Weights of a small transformer language model.
Architecture: RMSNorm before each block, rotary positions, no biases in attention or MLP, untied embeddings, normalized queries and keys, capped logits.
MLP neurons of a small language model. Each row is named by its layer, matrix (up: input weights) and neuron, and shows model dimensions 298-447. Each number is 500 + 50 x the weight over its row's rms, rounded and kept within 0 to 999. Numbers have three digits each.
Before each neuron's rows is what it responds to, as a language model described it from the Wikipedia text at the highest values.

Description: Infobox and table structure
L2.up882:525542418517519451506519499588564492483576456471452634545514515479564469515488460526487461588438394452511552495482460452484509510604433503515536489415604531496505539581502429514449516443489457537486494519506495516473441448444509491506530573543483433422559435471469544458521505582565501526531505459542578468534505460536514506534455452549548501489546517510370505614533608479498508532448500503512566469544482508572514481484417499536457574533469485574469

Description: Tokens just before years
L6.up301:552520398455500467496476578443546532484518545516564523548416498509522529503572521616518553516452448530456496504494489541446507585517469529570454372458439480430399474575498542465523606512455520561532497521513431483406507438519528539446441480486487346530506522512539542449597503432527579535531415496436597526497499411579500488432521523510464472579446481515467488492432506451529535469451394454482589488558496533465461512471540482528458525509509534520442

Description: Mid-word fragments, table-start pipes
L6.up464:629442479498515529535414419507486492555569365468482522585451468501566530502481543451488505520454481514485550555430549444484445544513506503528521510427417580531556435475485490502526544540403492425430558510504503517486497588564444478466513490485544527426502520493638604519616483495530617521527483522502573487528496424593481569554590535486542527473520480506489350470443528493428618499526470527476464449482521402527407434541593588500437511578552433546489

Description: Clause-introducing complementizers
L4.up654:641501451495532477494466506461439508551494451566510615529522518538558582570552448509519415516542501478500550544422435571483537557503537501549522398566446429468436463609456491542490460461425449555542516458532443540484550471548451536393476502503445542494484535440554502404424426521565516484543440520520486483500508472531527594529467543445513596504517517497477505418428512509460526551426459565443516584460445445613508448591477515519448503545511489594432

Description: Infobox and table endings
L4.up163:486563427433492504509413408516466499639462493458499482581479504427496534528523493484425462481520513430473454497467395573575462465518457564478553488492452474552512503506535554464502447513524425482472466468523415582459406530542477536492515446464478524492511428506390495468494499553585423512491551451498502543456385550492516544373465500452566556582500546503532474470484455451552578464458478552458467602502451490556493471515607509496473536482597453497488

Description: Mid-word fragment after initial letter
L4.up1101:496456511496490471494414463534496513624502498393477561520519448503423482530415524506430468448419552541471473493527444503466591571509501486538555457460573472438448468557517485454535482497344479579534637539498464433501403502470568530466558504525495515441525525477506615407532496506483429498586526436564526537591420486590478492481575527459587533537428493510425515469400557436545532490414519442553481530523505446543519458457485500486464558513547485518519

Description: Sports results and relations
L2.up1272:428468412514449482518511446402502556498520427384473548452604498484537494507471538461553496451509438488513520514445467493517523629442457567460496388494468466515528431563524536473476526580533467490458627528430457515531457521489500515463488561409367533574560499482586591524619578460517532516608543483569494457531453554543468539445502521373554533536490476582423459458436545548557524423471500573506534583498463513501381452506513440450381568516513502441448

Description: Word-completing subword pieces
L2.up1108:525454468470445508597546444485577479512581403535511596589553469412439582475544450475420530508469422410590560492399392508444484580501477506492448554437520476567391522518499481454487561503483513567534551486535482448470612532478490461560457554486427558442509441504495496490508552448530546446449469569500463459406475496496574468483559528398512526576495555443454386474490515612500457459415491464553461483546567517458425478508466488553515563556540437492462

Description: Possessives in biographical career text
L4.up928:473564399433583417503497578505548432527438410477517525548504510480482506435476440466538487484465449500480535565524491494491401487506497504509468499424438519560519373540560552426475493565525492476500622466477455509448459458436498406493449614527484504590516547553549491508564471459553458567612530502501579491478407503429466554452498533484493507442632509542351475408574536536512557504506493523446542535575433542529395460483538516419502545556559573581344

Description: Verb-stem completion pieces
L6.up462:534471486445501502473604539445439527519522577459444505504461487494438549512612562426502455553504499505577474513518493479563548567470526528479484481561567509487431379583522504607513537498635533513442535524431492497461450443492516574472507457477466464569504515480498507404459366487383480529519489512579554503461488537532537575487564413485443464557436525478466505423511572474463542526454510554549475531500565562467533576512536485529476598476506470649485

Description: Mid-word c fragments
L6.up428:582492488419433491571443442516481533543557539428503524584561556476537525508460478524434418495404517451577555528505481483547538465490541529534479434501530434500425456448481503429508557504472574557436476485485485504553525477539543474385536580451481554541647573519534433472574518515527465541651500485479497565536401538530569478525464432543535450546518531505505435498405553438564536517499426595532526450487485509511549513479544488512491476528498514512406

Description: Digits after separators
L2.up75:478555567533489601507530435421511390517466534457486485484469556549419450484526484494440506465511504510568548540501521490547513467562521504526450517428499470502564475531443526498453454455496514447434481570434506507471517603489582483346445539568513468512537492387460600564515443475457472547491568497501472403529503509490490540527484414538494525491460527498541433484422502435530589489497461582544548552481439516530483506595491492509471482664475547532551

Description: Main verb after subject
L6.up1134:571498516453511441527562456470520564563503523441376466528440513493450627541538496487505549531449486518520506475452446419575476489504447524542559421431495552534544535597559511548498370454496465499495480508436422501460502462497591467453453467461502546542436474528610541566540368525522517496498411470474627493420462503526584566566478522587476474545512503451427473418443458541455490503437585465457569474404550513494480502563557493434523456546494389596483

Description: Word-internal second fragment
L6.up943:522461521514528503543409415467646484508508470498510564558541514470485548552430459538471443495477534443440488512440442448426472532448519550534527369507574630491510452428487439467483577463428485498445522560526418500446465501508529479487547563514495527527450518558541545434526560396554509571495508419499514516515411404527620476440459506568554540590506485556499480536472468454501502537484447509554542507492573503480536508488501518451488423505495529544470

Description: Word and phrase completions
L4.up324:455498451398482546545516555503502514560553494438531602511432573499501474531483481465444529446493375521468453494503481471485518530610455571425536438553540478565462444593525533478495522517566492550528682576486450520533558477519512514531584535505533440539568509436521492558550480565432519456578427511485514541533445586529567432532537563455488438497456462510453512487488504556456452459403545495509650476535604487441434516460534460564478504494525509547464

Description: Comma after list-entry surnames
L4.up271:500494484483536563511423516521439547488566478545487502579521549609589523551580498475461449464548582447443577462573516452515447451502582485434522486524544463533526466535402471457480495463464518502518494458528548495492490453538393457435515529523478565500572520499429543474460494512448538566507474404471540498581531433607540585528496454477494530504498461480509440583462437533398462481424438540564539489545537501627510522536481515528403523412535476537468

Description: Governed preposition "to"
L2.up721:468458498475516433535537524541531475527587386442423565510521512528547583524464533484492472521481503507634545454532431495367551576488493502490474526587502456557456430557535489445433502476556511466493574529481534448549543493442547516493480506449487496540563397510506598461478540475455467450524578502542511443474433604537413566511558455462583567565550557525540501516436459617526539436503584447516474463492481490441511551600472495430416550490535387405463

Description: Counts in sports stats
L4.up21:438603558501517483483492492431507451452523490478464453519629550527465447493520513547414474422515524491534574464435514572506511503433440549388559412468448488520501399487496495494488541535537547522409523497515440467476506593496519419515437603482521523525474443483488508519640551477509481532498454407566471553548446445529486680471554489447520405465512531503550440430374453550555489509517591481388509495444496520488499524493505459539377575514522541527545

Description: Post-opener clause boundary
L2.up55:521473473449497440507461484451614489534471513458411493554439511543604501475549425494465498389480431515521501565514481550444535517506443502568442498510515523514542470478480439465539488424553483555556497503506529518401413368510467516568582404507513468528447546502521511484592463461452498519485500525472495458548480412561534509490427457523546436502431483419547513488424533523561555513455629439534469483590566533497513450527461468478457513471539476647509

Description: Verb after subject
L2.up231:476485528516474504494479488498637515549554480489484554579454507564455453478480482437473355430492597446558428573456421499476469528534485518610462490488494532538516405539475449554436480418468423455516475585545471514496496531460536544512573513627471471437560559594508574512452535493482554585526519456542558431485438469527510508496460425548594470522492558447487475458435512494580523520444477391540465537525525507484510510616551488497488555468518455469500

Description: Early subword in split words
L2.up983:565471523485509445453522564542576591581509534433493460504457479488455505523567469431416486465491448474448573561567538440490459532472497485416422521441469486546595533485455475473418447546478455478491449538435485518527431538526565595502522454564512384438532396550541523492468471560473542596476567571513486525580464436499588537507486543507545501499419544523490445436518520560520561482506479567470469476539528505545548452452548480455395518495518462528418

Description: Sports/stats "for"
L2.up871:531501520528463537446533471368579443470516485431433464480576520575401509486517554405478499415445483510564511572518445547479508552447420518466470461483499484544498397493495515499490515514501519440465504444436466474529432536443496497506468536495434495475449349489611536547572520479529513582541518584378460447471480551477478643486511465496545505425508537524500383486441457538615501522385597548418586484513451435530457500512501550463496531497526559534511

Description: Block-ending line breaks
L6.up8:518501442541574540613523539494400464484531454509442614588425501564479505448491511486493443480550498394520487611453479478610543473521461535529406452561488509492484422513510481424480515466587504524496492401473473476511478528563492490529450469506529434512529450429406553469450501484447412474492489453561448423486514515425527506463453539418569450449598431484433455415498553439487526381510531593491495576524473519502456507565485520500515636489528465500558

Description: Clause-opening connectives and time adverbs
L6.up938:484455510525430445500457400566558474527545548519483567408410523480512478613535458535420561583556463518523509515438551441488421575535489603450484472512479443551505518551470494459484455539497647512635445570570455524386449504601459557544491482470470560465422345463437541567541518516604544534484567504371451518435447465495566592492421581457489526463469471556479554452559526494526614524462550552522569574487557399355465503521534565482535507421545553570446

Description: Digits ending numbers
L6.up1317:464533418529477493606513453426539496572619472391480552556498444526504537518439497547536462575473493557561525547456477533398536576450497461520433454395447481449437475553552538493559433560496489467467546478522560450490535543465392620504430452460393510542489412505565594529479494527567450489538482519505448498474309533461469516478516476466464507537575471478371480511470536455534458478474538476543400576463547468455504497514485625582489608503507487484468

Description: Name and agent markers
L6.up254:578551510557570547485321493458456581517448485479409413503502542542500510509561441574514335464551529512540491610540485543538450588611428467527584491545468472493579470540413480534482452503387528482486429513484460505430488578410515532532547543502440475454473502494431428404471468596484543390566541438484542479470514426483589513518454461517445586525397471447526522445609445470557628469533591505475615466526521561552463537554513502502472556415517545540495

Description: Word fragments after C
L4.up15:473516547408462447562566478520619466459503420493550513569471540501506516517533447481433511432447553501491495504442416470524562552488507470505520494503573444454455443544442505464535535498460526444485538434494492480440558513568547372478483594440552477522492513498567455507528569513437429576613510485438532429482342472515652537419570439520539503509593526487517558482531536572512488460518487526472506517478446510522536492467448536531488502555588538473541

Description: Clause-introducing connectors
L6.up653:552524482473483509399435535483533567531457527505397663494476440524487484523573512479416501413487490517446498388500536480453497482560451571457531473533461508513505428594440524493498438457497572572505556435500468519458495473416514540510534554551552545444559448588429571519520524453468545565511475468478502468558429493564539500509462476513523592422417495499509500435466475552453519504444538567512506534579585531505532517524488404560504483535542422515509

Description: Kinship nouns and field labels
L2.up559:511413349467440465515524522459511429605551493424405593584507489404540582535508380499514441528456489557386497502505532489552408517484486570552499464505506547555426498518471462538441476542530437528499570538522504523548511510434486536503537519584495420485516403515548536493536472588490521493600474458521544453588416459512497507527504454548600525518601591503451443536501572536541532497537545487515546529587529555432400470472538528525456626517484465543501

Description: Clause-opening subject/conjunction
L2.up666:503606380480558514587508476554522508527540524412611586525535535514567511485520444469486435483525414402482491531448489541492464482565494511488446454457554494493504515504452494517404505440407463550531484535392490547486475569472484505395501577569572509435539332546489510496521483472501516456484533507396535403474468450542511476406453540543556447516510496546489401499497556496522592506387477499490633511608507416528487527462447500571485547495491488564564

Description: Pre-verb adverbs and relativizers
L6.up743:536475430457529478562551459483514503454496451522565459547461528588551455533588429532513436430541461515463427512457428562473524486502489483532406526501486525557479428576431518573421486372451398481492609532490446526482483507526578516446523450553355534551559510492515499456498397501507535502469482485472550511437529507522540538465484538505579547482562550406571412501466515493549522519427459529560584517603422506477429559535523448369499441471557488595407

Description: Subject pronoun after connectives
L4.up1099:547493432497518433567385513448504572542543517513493455471572490484541522449476477464405480529557472435484533515487532488503494518546413542466541504491515476611533484526496435512463504520510560624495491502514516559484574453495479516517551524484504527422501473538606395531464485473554572539479447493523465463516522499405505471504515571468472476592578377511424409444585471592473489497490581602477568453539473466421512592570526451438395459506500456525504

Description: Word continuation after initial letter
L4.up712:595549495445461523558523517467471471576501497354461504596467448469521495472430468522432496505485590483551598509418503407458527491532513509513491480471464502478535521529429583509466586509436547407514517517488396579456575515526465473526511522557503562462483531524531551442520514467547459575476458514450476535484485499516524513441471495543575573549522513521439427550488515445551512591554430618457516500489497504497516445617496528488448472500461391617460

Description: Modal/auxiliary after subject
L2.up1302:493526452428615497518528504502506520486502497490450570539660576447555499501501544531461453475451485485618525514528468531504457553557536429602529443515447495520401458576486459494456530567522443607590639520562410478553510491399501507430532507521383504450613476453455525496447405446527494540526416452503566495408424548528491562526534486437482569557496513453445497459490446597566522541527504545504586569549472464539356499548525414502497538452535465398459

Description: Tabular numeric data fragments
L4.up965:409543530511529539467495550446491487537510405425513414484537483447382536517455522464463409532473441522608426483530547497448481479564520503584464495462387464639542490460495463528546472463515567468499583486518501540471413547457443488564460485483486553455517423624508560571510550483420486488525480419547544420475509515476490575456537397516444520450510467486505424520485484507635536418459475501565517501440433537547467616535464528530607594499506523532497

Description: Parenthetical and relative starts
L2.up150:547621463564466476518392502464513515449565503540496566476488501551554487511518430428390461518514508457532510522411453505445512603455508562479508416480554485535464528602386481439530484536410454569558601473435409436465454514518475518453464500512434547558481505488498523500578475495583553555507496592523561496444453433513484573460508477481568546581560558504526480461375518501550524522499599578576476496517479501522406430522424475446449552482468463502435